config = dict(
    d_model=256,
    n_kv_head=4,
    norm_place='pre',
    norm_eps=1e-06,
    parallel_block=False,
    init_std_qkv=0.0312,
    optimizer='ademamix',
    weight_decay=0.28,
    grad_clip=1.0,
    schedule='wsd',
    seq_len=512,
    doc_mask=True,
)
MLP neurons of a small language model. Each row is named by its layer, matrix (gate and up: input weights) and neuron, and shows model dimensions 0-127. Each number is 500 + 25 x the weight over its row's rms, rounded and kept within 0 to 999. Numbers have three digits each. A neuron's up and down rows have the sign that makes its largest values positive.
Before each neuron's rows, "fires after" lists the tokens most often just before its 100 highest values on Wikipedia text that the model never trained on.

fires after: "\n", ")\n", "-", " "
L5.gate491:512447510496495505510577507472454517519526493486491546485544513470513561480501508515466486529497485475512484517506458495520468530484484494497475515495500511492485488457465498479464529529497472485456496495507476466444522448500519507511502475481550473541524513517533539512477431471479526487520509489497528502482493455514503487532510517530485492524479529480496507490541498521556495478523
L5.up491:510541518526500448501499508524496495516478496508511512504472508476528485509486503467477477510482480483470583491492511491500488477483504518479528519527467474489522486520502490510491469480478471569542513526528486513499526510529557489499508577488478500543466451482478491451485512505468520507471523468490498503484519568510482493516452492501501485465519459512523483516490472508511470551524

fires after: " s", " t", " c", " con", " m", " d"
L5.gate62:488502562542511537511492559499519492482480501467502494501458525478444499460518479504532460496496468494552483522534501528494513499481499511484489458491531531490555493508503466490522524494492444494511462526551519471554479481510526470493527540530482478504463461472513518480518538507481497505494540492494453488542510536493459552498526479527483471534525461470482459513494457500512516484530
L5.up62:474544494500491502511483428472485502490500492461527515499496487503468492504495558506529451472446527465501440492506491465475522518511540504512516451493499513481504544505491488541494497502513480491517515482494508495565509497570505484523518514525536483516504513497509466512489477517474484481512446479528444472516543513503478508433528506499516520529508503486508550515545500499489536527509

fires after: " f", " F", " P", " M", " p"
L6.gate568:548508514539500526486517509510532483510464500487545525474496536526485499467484489527488502460483491496538513496511519536524482487517528501515471448508496506502477495491444494459513527516491463495497510479489543499505481549454519495451460565467490462526485543534462463503517488503531496489550469483475497473501441539469484516528491552484454510506547500499505463467506449519507512487513
L6.up568:503468556507512511486526481539466513509516514491541506517508509452533508524479478508522500471518509488495545497554468484514475464490494517550483471515480494442505466467502537492490500448453494512494521498484503457522511491496452479489451475474471471545517502480522487507471511488579511488470515509492519510513498498545494525493486512518471513490530499499550489539519495496532494495532

fires after: "iv", "in", "u", "a", "res", "ad"
L8.gate586:484519485474535484529506493494493535503477470461493526525451515519485511490490548492522509477519514472498474523515530472499464486521489509518510506531468540517539483515492507507491511454515559505434507513530468502510496519502482518472520515495500483457477496502473507543498529520506496482508474490487490532453490492516493497522518489504519523505524495510525535507509515469452528493460
L8.up586:491513470519483409550470515494491463515468489474523452517497492478494527490477498481517525496534507507460466493492531492508494508513509486532503441493488539459478498506467484470522479527538475532473510464496529491555533518486539513539530467515507530470501501539521500473506517510498497485560501463490471428533507485478480520481468498510519457503485482523460517470537479527493515475558

fires after: " H", " B", " G", " S", "H", "ill"
L5.gate235:494469527454511518483489448500519528521506518510462500485507496526509494498479520503540552473471491518526483507462507527462478539508460507562491500504498477467490467499464559522501529463473479522485477469500505490496498465491499498495537501521494482464500533497522511548473546479508471536488479532502448478533494490492503525450519563532505534531493520464514499508519514473539511506519
L5.up235:548520539460483458473483484479506543466500487482475478482493504514544505498473559519513500478480507550502522508476495494485491503488468472507475432524494501490482528499478503485543527476462511446489526485502510500524505511478498518512498530478538510438525451481511486511498531504529495495514499503492464529487488484500509512516487484466506510483504482442499522492519485481509557466483

fires after: " W", " w", " F", "l", "av", "as"
L8.gate178:525494482475485499488509542506519488456504501503521496487471529450504504517569447554542482521507538514497474517484499511510533481516488451498442459498519565544510484506527517473452491471488461490527443445496482525490507498501516499465430489518486514541525514521500503479514497505533499506516486505487537528494517511512520486482541459476505511507482464476493458470508532525511508524477
L8.up178:521516501495492509535484506498498489515512472454500476497540496445518481495466499528495506499484505528495531520485485485520482504483556516517513504492425482465516470469491513478488516518511482474469486509461482518521515513464449489494521504497527452541502514537504526499460473478487488497508528461511483454521503454491499554486515530484497519524479540525465515482503452503540464523482

fires after: " includ", " K", " S", " W", " J", " B"
L5.gate416:489476524495507475503470544444496549483483504532470487498500489573507436535458476535504540504462511471514438509519518519437492522516482463562517477505521496518537528470469499509470503527484457503517490485516502495498505478546474510514490497514464508467484516505477486486472475495509481487496480527501482482521541524504508535449512564468543547529530513482523508491524528481523496452503
L5.up416:526481479505499472485468485484478487505556497523499501511537452513542471528411501489519507491496482474513503493520523473474439526512532495501487528508538492545476526464511505484472482517496495491471478468474507516488493489481459533507459501492461478495560538497492494500481510563559520487488516514489500494523480476492543474502517600501549517484504458501567476475488493526504499490512

fires after: "b", " b", "d", "r", "st", " B"
L6.gate320:524492534527523549515511512545502504511505485519490533504533514495525510519484514485492533463492506494532506494509460507480487509511545442489569503517505495528483503535518487525518485453506460494473512465487521460493513467536518524524475496558502531473533487521543528545472463440468487508474508538438493469483486477470460518548504522501456505448469533501528462483527489513456513517490
L6.up320:500465482474505515525468499525538490509493512504456467495498506551484503482516461503492486469488471521484518517487535516471525485499492476485529530481539475472467531541465498501531516483465486468515500459508485495553483510503465470528462468510527508498511440473486517540502469504494471490522515542501497493547529542532488491536534522499471498443463499484501467519498504476472499487548

fires after: " l", " L", " W", "W", " w"
L6.gate394:520482563488499488481516501480489465502497502509556512497550513497529511484503484507494502509545511496562471509455478529527529510515479471531466484519451517505501522481480490456541501525493484439529494492537510506500508489506513495461492525508510453542542511490525506496506519492492523493539504448488531545460495510493532528505531510464533532523502490471496453467488505472543533482531
L6.up394:476503522512501531506547510501509546470479488506512511479511481524523544535522502536528501532523507501465512508531484543488520528468520505518457529527481502447515516494434463466501488503457518455518523477466536510513530496447520528481500498493582509471495484542512512461532498538543499443497498499504485500491518493470551498515514493483486494481493454514536522546479472475514474499512

fires after: " D", " C", " A", " B", " M", " P"
L6.gate275:537550500456505505490488471523483492467473492484502519496515475476470504483467507517520505534485537483483480511476493513460501530534528469510469496499536491493495527470501500522532499460542439484479475464495551507477521478525523522476519527505468501500523500493542522500483530468516520507522470510469510495520511500479524474511501512517459507493466464528514468484525478499497475561510
L6.up275:518476506511513521466497473531520500507508509505477503510515445478521440491497525521498494469476524508496538506535498498470458500515466540500529526465529534534536539515497481494540515527516501498498515519484488477484521506473509507510503490475517486553470467545515516506494506463477530483507503523496501506486515505519506519523503512525444499533482449507527489469478539473507471506539

fires after: " A", " P", " in", " F", "A", "u"
L8.gate267:528496501500497519483523479504481471535514504503487484471526514482518504495452546519479461494460493432528464510510517492471485513540483493519507494533524488520475485463501536473476499460469488483521527511485481524462471468497516461484462566504484478502446498520474484495503472512509514477522498487508492514527458464487501484496504552549471543491510502511502519485549482521469498473472
L8.up267:488526519478492474488510481514491543517487497489553474477473487457469504466483491565515461479475503530511526510524537436529500522484523532480522511496487494517456460477504494519483501457529507551516486526495506477447509492534478488517502512490491505550447509514539508450438532541491540492524504549517443498466458538499529476484465491503527450475501515525531502550458496544487500524503

fires after: " O", " o", "O", " J", " E", " h"
L8.gate644:519532523478474507522481485456534518493500519501507498485479529565461501475510535472507496471492495518494548518458522479526504504510501492551447516508474461523482479436502504463515493482523493498489524479485528488509510478514485504486501498507514482475538487518521483523490483547539503493491474479468504505487485531523468538462531510491510520514479498477501521528517464511473516505505
L8.up644:535475487526480510499450514480492544495492520471562538514491501504484482521538456492476493465499504504520527505503497489509487465564506547533537524516530482501470495512483456498492495500464472505513473514497477485515476524468464511474483510526524465520507437509500520538472502466541512494474488531469556477513484500481509513489500507499508509576473517470473515471528460529501484477490

fires after: " S", " M", " A", " the", " s", " W"
L6.gate402:500485513532504434469518492489486547535517498509521525475495478474481476504461496527496478493468491535493475494498523474479463550539478489488494477536497464509482476448498516547536496455488538499475467499501502471482516450482503495473509493488547514472516536553528504502496570515569531469474518488471535521517482436542553510532497498548492460483513475502495495459488543520534472534540
L6.up402:513522530522492489484506489500524522556494505525537516493499498495499483530541504514505496455500462525476533503504496518503510502526457524483489511517462489522534500472521522484478478487493454536522475487503547510522501477466474491459475511475506505490477534500493493502496526513537530488485470487512496460515513470459469450512521486491442513534537494496534497461510505509536462455515

fires after: " ", " F", " M", " R", " B", " m"
L5.gate594:518498516467502504518495499483495513519475511476530533482516486497505479471487512490496528515507496538469475493493515519527511536493456525490481474498500492536466482470488511490556510481493498504470504536521482537449493505530466507510477538530498453552449483496478520522496502515441494460490454506519485483463531494527519499468487483524467541472480548536461503511458469518488496514503
L5.up594:526542505520514467479493492519459505507531494470516520492531485545521506503441518523513522488461503493461560501489499491496491477522484496550496498514502479454495475480510523478489521471494501517527504511454509541508529512497498493476526494460498494540522522491511475488468556490505525489460487485502476466478503488476510486497483514500485448518561519463527520524534457522487469549528

fires after: " ", " |", "-", " a"
L5.gate107:504503461490501509511607503513506514514532505562482498504513512467491529511463459520506562511534501509528522492499509506520458506470473510526496541491427518525509481479490483494501467518529523494483512500479507528469522501504499454517483463481535505528492510483525501475486471487475504496497473472475466528539447523449498499498502519550521539550531505491545541533488489523502508491536
L5.up107:487499480530496497493599507493461463508545494512492486490492512473517546502479484488493530524518453522510545480483505521515470486443518546472489544515445499491526495532502482484521458498514507528518512494495515552488507487508530492507492497500519522525475466462543487475451504481478502509458500461523496493505459561452483511498497510534514537508515496520505484552457462507498502456527

fires after: "b", " B", "l", "eb", " b", "ah"
L6.gate219:528512502536523500535527505533519489496500508504461477493482513519503496485516484493490520449522471562522459501502484517515513505494514457527489518492505497517505454481480492494507519502499494472472490437485476502500508529467509517500482476537533452487533482518496495540492437432487467490518482530468521488493541541495507459526507528480437486513497451487493519487463435501446515513480
L6.up219:499471463525508504530519495537476538523469490490498466506485512517511477505491485521469494442506476531560490514526479525501516466484524485516493509456480482540508487526499499488515476465516492459438546443509502488448509495446518502504522434543511449513517485542538487511495503436515495513495495524502502515525541511514516481538543483491469460468496502492498492525515466516462505483512

fires after: " s", "y", " S", "m", "n", "us"
L8.gate136:546495478518451523545491518490519503505452486489506524510470520501507474513446514533539500467494507486487516535517516514465529524515493471468506473507507461526477481537539546575486458488475508489518510555495523505479494479497511499503454520519474502477497492530538511500469504475467519515513487512483482518586521487520484430494529501514534430483524525478494500537538521522487474509485
L8.up136:457478494495525458511500484457508518556491483538561508464511502527555480491510496521453487520475499513484473511514515518486490519489471492525527518503505539481479492451529527452514476506535496535533502524500479516454497502491525517494512489507475497516486523511509520493505540522525473492496494488498495486514471436515513490511525520513511526540507531509467491471514482465524557502559

fires after: "0", " m", "2", "5", " the", "en"
L6.gate142:487497479515486505478503510543501506475506487513484464555526520497529506507514494548552505524508496521520487506521548492463488463498475514538441463465438493522513503445495481494511481502515520448475431487518505521478478506527480501456504496478491488502516491479507522490517524527495533482497456476509493541525487511439495491497509530509538498557528470479511467483462509472475548508496
L6.up142:492460516554497512500485486481497473484503500477540496523497506493501472476565462461494464545488456479495527504522531496535530499505463545455511502515477460494473501478465452485511505455503477504504503506523500508523508525536497463472507514518505459511544484534505484480514478539502485456482507487500503510512498514522463575552513496503519538490485497515482457499475511487499487487531

fires after: " S", " M", " s", "j", " m", " k"
L6.gate21:514479489496496486493511504478523545546509511465533496493498538558476451480500508516476462521513458505543501496520533553520520542495449520475505489534511538473505470475513468464497476459495479518521481512491492512539517529521499463490479494507552474523520519485516481530498521489494523468516472481520466515553535535530479513508450552491484533491567517455487542511509480528489492506504
L6.up21:485514489546512501489541469474455549551498484485520496440482510464515505527481485538500525518490481499472520495530525504479513505511491505495533494485472477512461474467507475523508494480511536487488533517479478510493543482508541496520486495506462492519471529545548530547500509539480490494447522505475496477497515477509471533516495518490493516498498486539569530519497481503510472561535

fires after: " M", " H", "r", " J", " S", " K"
L6.gate605:536521486531532495503478469460536544531462524477466529434492483498479499507486485521523475468470492518512535512488502474486467529519472536536500512505486473519515500444498518487505513466523539470493485496488509464478493463447504520499465520484482500486501525529483483527520502490532534542487556492479468486541470500491498511484517486546504522573530454495480512491515496514508509449500
L6.up605:512522518493513479507482497474496529499513498489455507473513495518515519514494490511472517466498524524485510500447490525434523506549457524530478507492482485503536481536494559486516495510481506474472471457471514485462500487457474515498492504499524471512497503489520484465532486503531499512506508471478468506552449474474525500476515544519461522551512470502482473466478520471551521457488

fires after: " W", " w", "W", " S", " St", " s"
L8.gate479:501540465508485442532510558519525505524492505467503494482520484494497528492503508440474491535524480522459556515499529523489480543526499464467440512486524480547493481508491537541525501505451536458486494506488511483485524502490513478475456465463519469520556517511530522470481502513522479473474496524486500541575513528543457496454529498488499510493482496490464513495535498478507502554508
L8.up479:540482494586533502483503509516474497505519454477498531491553521488521469482494577542517484502492506506489507501500495513523526537481489506534512533491476493499514495515496512489481471477551457501530481519537505493494488437495500461443486475476507455513461481502504556505479464496459462530468494481485449486528501510447478496541523507525534472485490506476495476505513466494510528490479

fires after: " P", " A", "A", " comp", " p", " |"
L8.gate296:517474450460496500504486514505515502487506508481489446512479504529479524545519503549492483490499472499525458531506563529514531512533496470522517483537471454551500490503509495480463510505479451487511492504478507493505502537489508502503466496517499524521498509474515483502472493531503502490498477511477420500507518495452505491500495498527508518515542470449506520538486515460474538520512
L8.up296:511487482511503504540517514499447530518515496502498484474497494473531481516501564527501480489495485515442502496498527524527487502494530495475518502503529518501463494508496491551476508452489516537496525537506470495479517491481512475478509483456504471491491517493540498451491555571490526523459487512504495483530525466523484508546481491483524498485489464477501525473502492514500473518477

fires after: " W", " w", "n", "1", " r"
L8.gate150:531523464504497499495518457485523482500509486505524522500496487448511524493504462498501470517541498476516501516482468520533466479524528546523506521490462480481536484495493550478519523501486492482525503531446509481482461493472462480483496516465513504549462494507512503481500483516466542457519469483512480528585502541442548494499504491517489505517507502501431492489512495496508484477492
L8.up150:502500493467493490481516507524515503505519493568510512518527521523483458505548523460503481479496528528500457533532465462569503484509499497502536506479503487476502524503490520491552474527482501530498499486463483432500467500520501506482512467545516474525476457504534557471473467491486480473519539529509494496493486519500496543494507470500544518483488500478495459524479493453501539443529

fires after: "e", "o", "a", " E", "re", " se"
L8.gate692:499483518512489531503461490551488521512494522465492478489444500522476540495482477497509493523492488483489512477479479463516508449493493511502475495498499523525505498525523506485538480474508492491458528497519463514460524492473497525495482522484527481466495465492501522479447501516487498493524497514506501535525521494484499523528453511445529494489517503500486495497489498497508518534485
L8.up692:508522500481489536522492466517482479496512470503503515512512476523504507537485501503533517521513542476487509502477508501452487520499570531510531484490520522516485478496522558508505524491499468540509474494486507456471496481512498477516518523547531479494504510489546489473474433450501478481521476480499502450434510517502496550466477527552505509489521512482481537456471493483506588473475

fires after: " m", " |", " a", " ", " ad", "over"
L8.gate598:480494505521508509493496483463529520453477474490530486516530519523485443483502447499498484454485524499512535516516511455486485447500467523517533525523458532526515532516526521459492452492500486484504515480510519506457511535526544508477449521497490527493497449534492485494570545469507517537486504533484504509522505502479511497521492495490461511535474483513531556489510458495467494506503
L8.up598:522530528529475472519514460491502476472507514511482538493500504482531479496489470520478552496527530453530477502512528502483506428467523519527489487486499487447519491501511493485459463526460452452494504472479516509505525499491479468464506524518500485483507486540509490490525511493527459554473481498509532490526475503510510481540515456473481495506512430473500501515479495537514455468494

fires after: " The", " the", " m", "al", "The"
L6.gate15:519484478513489490491472510543526525509500527497506450519526486517481480473510561479513519549492494489546487507508489490506490498486464464496477485537483522529486463481512478450490512504490473492531472492515485488504577498506469460516509538546506528546480510500515506497534497496496488457471483509504526512485501542480492527517480505427524493491516485447501511496489474463511441477541
L6.up15:476468525484512533504515556503560480490505519462489467535485514533485551483580514497510491512474525513481505488485518517488503485463484500479501501476489485533501518483495493515485505505522482473476495493554491498486498496492497477478500553501518496502515517491536444477543548531475525502531469503486436516505546501508499520493510498483464496487507510524485515459451554462546452496514

fires after: " M", " m", " in", " a", " the", "ra"
L6.gate336:478455506506525464501486556503476517468511489462485475533516516533485500489484431458517496498520507457530499520504541510499507490519467466518495540550471538445478508513447495488474507484495496495505520538490537497528495509520486516498507537503505468516504446478490533540550536526537508497474488490503504490567485501525516516547474447510488469462539511517503537518515463475511474522515
L6.up336:514494506506522517475516479524496507494485474480516533478495538502472503495488504480537547508507494491492518496473522496512474427517493502514531535506483506472458486480498517510515475486514479477488485459513523476452514509530560496477488579497522525509515481494483524525484509522516436523456501493512526484537524511479479500566508557490509497487532431528480473520477449505531495538536

fires after: " H", " M", " W", " B"
L5.gate303:524529520486513523470469464460486513514497514484482469462482460502513513504474509518520514492514521537530502509475494477503508524525463495496521497491470463519458481473480513531509491492493478516452451479462507493505491514462507471502512507531483508505502537498514543542475535474541489496483470453480516467543489496478491448511524534529476474489519465558509472519503447515493510508501
L5.up303:499531540496517500502514479466478475486453486486466534495535500507524467507526499545485526478528484509450537512476468502484536546490465525477572547477481516517513472499515550468530469523477464478485509496506502491496482496472545494493516526517487544555461444555541482524496488460460475473480512506488525439564469474456482513561482446514501499473518457518504494484480498525530508516513

fires after: "ol", "ro", " E", " c", "b", " h"
L8.gate685:533527492504504490523503513531481485550471484479486523489540534520514516478483527455472504481502546507498520537455504493515491470497496479532518489531456509515503520425479540473488577467469517487495498475505508481484486538512511517481523492500504452502490485484519537482432526500503543473494515495513477499519456553494527502428481483490490496493504529492476485500479453513496516562473
L8.up685:530489534470460505516424481472517515512530478479466504528491523554497525509458533529512485480481494462518547497516496505439482494505483503521470473484492474488476480493545481502525509465518514554493526519475482483535520491472457512526486539501525486488508525454459501515503527505467462501483472548475525473461510494556453502499469490517476496511509480468507509452488479491496524494446

fires after: "b", "ab", "f", "ers", " b", " be"
L8.gate95:533526513465486542506483515541507533485522484511471515464491525477505500538496471467514468515523477522495515504518523492459501538518528494499502531571506471495507478485545522530491520505483510518521522500535515474460496443477488500507463554476481489491464487524451539522524481527467456465503522511501510510527498518433484504530507492515449498481455501479485484488466473513501507531501
L8.up95:531496486546472563492509484534543537498504481505517485487490509491494525556499489523549471524515451520479448499521532485524481509483522491505484507502516517475461482511444505472526470511468507476514500499491475491492519472492443512538482503519576472488498526538500526514475465485501476482475460527524507508509480511531481543498549504468481531485471463488514482498493459531487516517471

fires after: " the", " The", " te", " cl", " l"
L6.gate655:461482516540478502510505539521529498495445510497487468521506554502490506479541499546529502505503500564482474514498574489528513490510462471494488510532516467531475475478467503505528493492490466478502456512560512506509511497564483472462530495539517488492524526515518492499532528492500450524464521507450520474449555545522508487511483529458510514536523528498460505489507482531485479503504
L6.up655:498489497539486505478489494494550515480509501527523502508521537494468496502521506500511487478528519528537511506497502505509504510483526487499478520520497466503465511533480496500522507515453487479540435507546472502481489486484495501468521518477447474518523470503518490462501519473458490496491489558492485495465531516505511472577472503494520482498506554480493559552509463521496470475480

fires after: " wh", " W", ".\n\n", " S", ".", "5"
L5.gate603:527471544497514519511531501502500499529488516532549500478504517512443532483511506526518507554508453449528458506482508507527489542484449523496452512546498464498506486481494475440508513479489479499524469517561512530488460487498492493493466494530511504517487544490511534469463475492488489481524474514534499472503511502509443458497502506496552531518509497453465522494436498492527522486492
L5.up603:498488494476489502503498494489523507455462508545512498492531480473501479508510495484412477493541546521510531498535483523494516526540489465480498457488534513456466531494508500490513470533494483478493505514493492479462511468553536511505496515505502478536516457523544506487520491462503539463549521505479583510509524488516559513459479408516457510518447496527483456458501539498543495507516

fires after: "re", " E", "e", "E", " G"
L8.gate641:529541519462491460451495527537517518515484490464480489503466535524480515443487519512527460521492534510484469511491551472522503501535471480514507496462443501528554494478492534504472515478500477487488471463544534476492529512518502487474483536479521490535503515494505496498500502524496530521484490527455482529509523514493490536499463490513513520500531506464528485496477482453501541479512
L8.up641:505490515436485511494476526533489492516539516495495489471557513528475468488468471502489535472478509488520504524489501533494479461508502505529510476500509518528474476570524460503487515555500505555524517501502525495513485502472484491513518473472493466482472459483509502463504487494456465487504499501526492467517516487496490531491511472488502500513551541434460518481484518529509513455483

fires after: " S", "i", " s", "ing", "e", "il"
L6.gate428:491486494530531490519498501507518493533518505498571534528521494500527482553522461474514504509484496511532533508558509475517499512494488498485558470508514485491508497537524503532476497462476566492489511540514526498487502441523472489475496515527488496529488456506527506518516516512522508529532483499489467505568492514495445465534489545531554484536509477503488536486519521530499508465533
L6.up428:496502542492516502496498506526492490518492521561526526496454489499478498505512515487493445449503554517517538517509484512499521528494488462507506484519491509496540532510521523491485514494502437523477583484500480508455498492511524505504511470507498515549449466486504528474479504515558528514468505536511468488525530505480480476488483530519520494473517474472491475507470543481520518480555

fires after: " ", " on", " (", " s", " p", " re"
L5.gate254:517494469512533485510510530499510489514494513473509533474456527521514515477510506501454499500523495414467544501521498500550509465488530537476488451574491487493549465538499533526450486489479480526505484527490485491508532512488486453523527529475483496498528505492522478506503486450494492490543539491504492453518511512517477457559480551502538479493536479541492494528534454531491493487512
L5.up254:539541513500517473496499457539480486520507468525502536492498499500484562491458479495487504509505500501497504496507550516498511529519526506523496533493550478529507503526480496503482497427519495511535519493496497519449531501555499498453542526503532465513471458493519501519492520459504419474484546483494526455514535489508470489506477523502484458493471515466502504511513487501565513519542

fires after: ",", "he", ".", " H", " wh"
L5.gate472:462511559468513534516495518493505497517504525537509485450529499510457466513512462523547514493503494471555492511488493528504478515488485516556488495472502491490515529464513514457533478485470471511500452508522515468548506466494481507516475461534502487523516531488511510506501483510490527502511506478491480512479457470499489537484481564515548546566526467486494491466485514500518522470497
L5.up472:482526498496479474502510512474513516537465494493468461509465507439483490511477518496564577533518514497536536493500496511488490515516533471532480437501525506516490546469477511490533495465490501482502482483458510519505522507509472497479487483496528483496546490498532493469508528499508491563505526507491509482515444505463529513439512480470491508473495479478453482534551508492506494459476

fires after: "r", "it", "on", " ar", "oc", "n"
L8.gate424:476518441487540529490514517463545468501515476491487561515499511473513493524513444512515505496465519491469513505504462550520521529500517468501523482466437494503517494483448525517485506546496498495505480512450489475480512533487512530487490503496476504498483492507475474520505465479506493508468505490500489521496543487489512452473511489540504525503507486517497485514536518478495547461482
L8.up424:498509464507516516509510465483528460505483508503445524465517525517548476519516509531525542530484493473522528501503481487483498510493536504474531501515494470533546471532547529506510491485504488473510477530507507520475525530500507547513519502488500527494480508500466490532515451516506501545490513457508478544492486508517557469466475500490505488469486441508484503508508512481501539510515

fires after: "u", " A", "ug", "an", "n", "y"
L6.gate472:472485451485503515500496521474472469492471491519477543489480512482483531482530506539488512479461535495527513519474506481493466488486485443480519512497494517536486506537503543520515487515480553473530536492534493487485492509482497496471467526491465548487515520506477481497546459537514483534567484524480493522525502485508484464516462482474519453516500516509503558516508490517515496471462
L6.up472:486509469534509487485512490499533509538430489504539538453536495487500493542489466465508482476495523544456517501498489547471467528477499510516508497480516489462494511471445489472500507480495506517461529525456517480512540525501508526462476456492530485566483503525549522512526461507497530509553534523518492514474481488505513518479488479539507476492489503531508517473565511498551452500517

fires after: " P", " (", " p", " res", " "
L6.gate123:563468465485503487504493503496491512530491491490527496476484497479528509515489528481503487522483499482489487510506481471510500477516503541484508524550521463479497483519526504472478522464495499489466489559545490507482477512543470475524466521488516519510478492518465481506513504473500509527453524511503504463580479511494486476526573505521530517521470466524528534509533464539496502481517
L6.up123:551525477492518513497521482468500452517501485505525522472529485452502520566523489491482510497493521511511550502536459525479500507513490528507509471491517512526498521537472478473513470511531492512439467508465549476468484500503524453557481457504454468545490455513528501519492484505574520506489525507497463467553542487486484498512507493556499505520475455546518495483539453535498504496506

fires after: "ra", "a", "u", "as", "o", " he"
L8.gate194:484492484429501508508489519476518554522483514530518482476488523501509484507487501503500494508487509501513458520499475525534512538521469531526461501497492545477479483534511537519496510480471489477475508467521495454535525471482559521473476493523505515517525509525501517523478563549498486493501504494441511495482497523542488503499527503504490505514541475517530482524485523476563524505455
L8.up194:519486506497537475476496514538514530534475523519474482519532475496486451527499490501510540474527488506478503506513537478477478535497523565501494456477551520538481515495484501519526521499504451505477468514497541510493549481528527468541450504550477495484520507496542505502466494502498498471496461533495541459506509490551540502426485543504499484518533475475496520521496525510507520534462

fires after: " b", " le", "is", " B", "e", "ig"
L8.gate139:512491522483477518490502546537492512495499533519480511497477519456514477465514460508512512448502547489497505494485545504493477567522515497479512535534485506562504486540537520505530502523481524491497501502535453463491487495472523502524477486508524507534453483502520517523506497500512521500505512498454537474504488504493484485528495529525481531489509504485501533490469493551493506468489
L8.up139:504491495525525506542511506496517485473488532486479503438508515515511522461552507518491549460478505470463495516489499527487464518500488500497449476501507501526508518515469506468475493510508484459550491496487475479527488525485534473511520493490512499488482478465512516511505482458484475485501513523528462510521536551537512493526470508429512496527518458519471480507533472472472507472466

fires after: " d", " D", " H", " B"
L8.gate381:488535518494503434506508474451544518490531505501544547501543465465503498540513476476507518520521553506490510519532438544451463532550442512556524499496500508509456530483478515498519515485453455525501517492458504484500511524510495471484503455507506518512512478496517532479465490517546544519495510493471499472526493508499510486519498545483447490515489497581525482512480480521502501497517
L8.up381:469510501457484511534518491481497471527469488525469477498505449498500547549488515505485506480514499503471510500475515496465503504485506503518538509472495469491526462474491552534502468480526475540476509464529528493477496515471537518472545480505507486450518498478477472483500460476500516512496504554487459521532478510515502462486451524496498507521529482492518491490522516481488507572483

fires after: " re", " bec", " d", " ", " c", " app"
L6.gate79:487464511502498545506496531492477507494480490507496490501490515482479492474444536484490489495514510498536560518500541460500516524506460518499515467508504451537544526477502463477507546433500468543462476502517485493469507489533506405516513502514519529517489475473516469481482489503483473472534520526482499483475492505517462502510497482517493465534521485460491513488515476515528471497502
L6.up79:488487513491501478503505458537463482503512502482461526475543457450477486531495506487458474491507487482447485498504464527463498504518527483470515487486472532497533510526489506521515467463490485515524510510504506494554525489507520506525502473466525480490478497509462449479463472472448531526477538478513539484564494493541468506512520499503513486508493484499510467497490546493493479526472

fires after: " S", " W", " O", "°", " H"
L5.gate571:465500552529518505499479506534499466512511534476542518507516496539460466541495511510534508545530476491536487502472496486467493529514421475538450527513514432471529465478476519504550484470489455512510470479514501494490516486465469505462503515511459487518505544511495505520484487502479476485491513498526509516511499497535499490479521545477539549483529475492520498502489541447534524563526
L5.up571:479519523531495506469464495484501547510518509509533499486504495502517443452480482472457550476545476493525512501528519492487498562520476495507531467516494498501471547420493504496495447514540463533508477503488529519460550447539485462494495499506479511545461483516540464509501545499517516458518498498482481493502464487506527483519500491522481502494493473529502515511486504521515520513537

fires after: "ar", "ch", "oc", " R", "r"
L8.gate77:497553492496515510537544510455555470497483509499447521519505523485487537533489531492554522489528510512530510513548504531492487547492503462493495496484473488501485512509522546520465529488488484456501509523490512483483505520489494455534499515483499517446472480482528501514502525453511478482498488525502508545526457460434471450502472518452493501510494572506493483477503503513491504468470
L8.up77:504518453497495521488499484494542479491481495520516544543505495471474474500491511454521488515532538505506520497512489535494485540559519489520499488508493448519529515521501502515480471527515521472475478524496467469489548550502505508503496461475504463472511487545509521513448456482520506433495487518482476493483531518466516518538491491498528492445446502477527498475451497469513524463510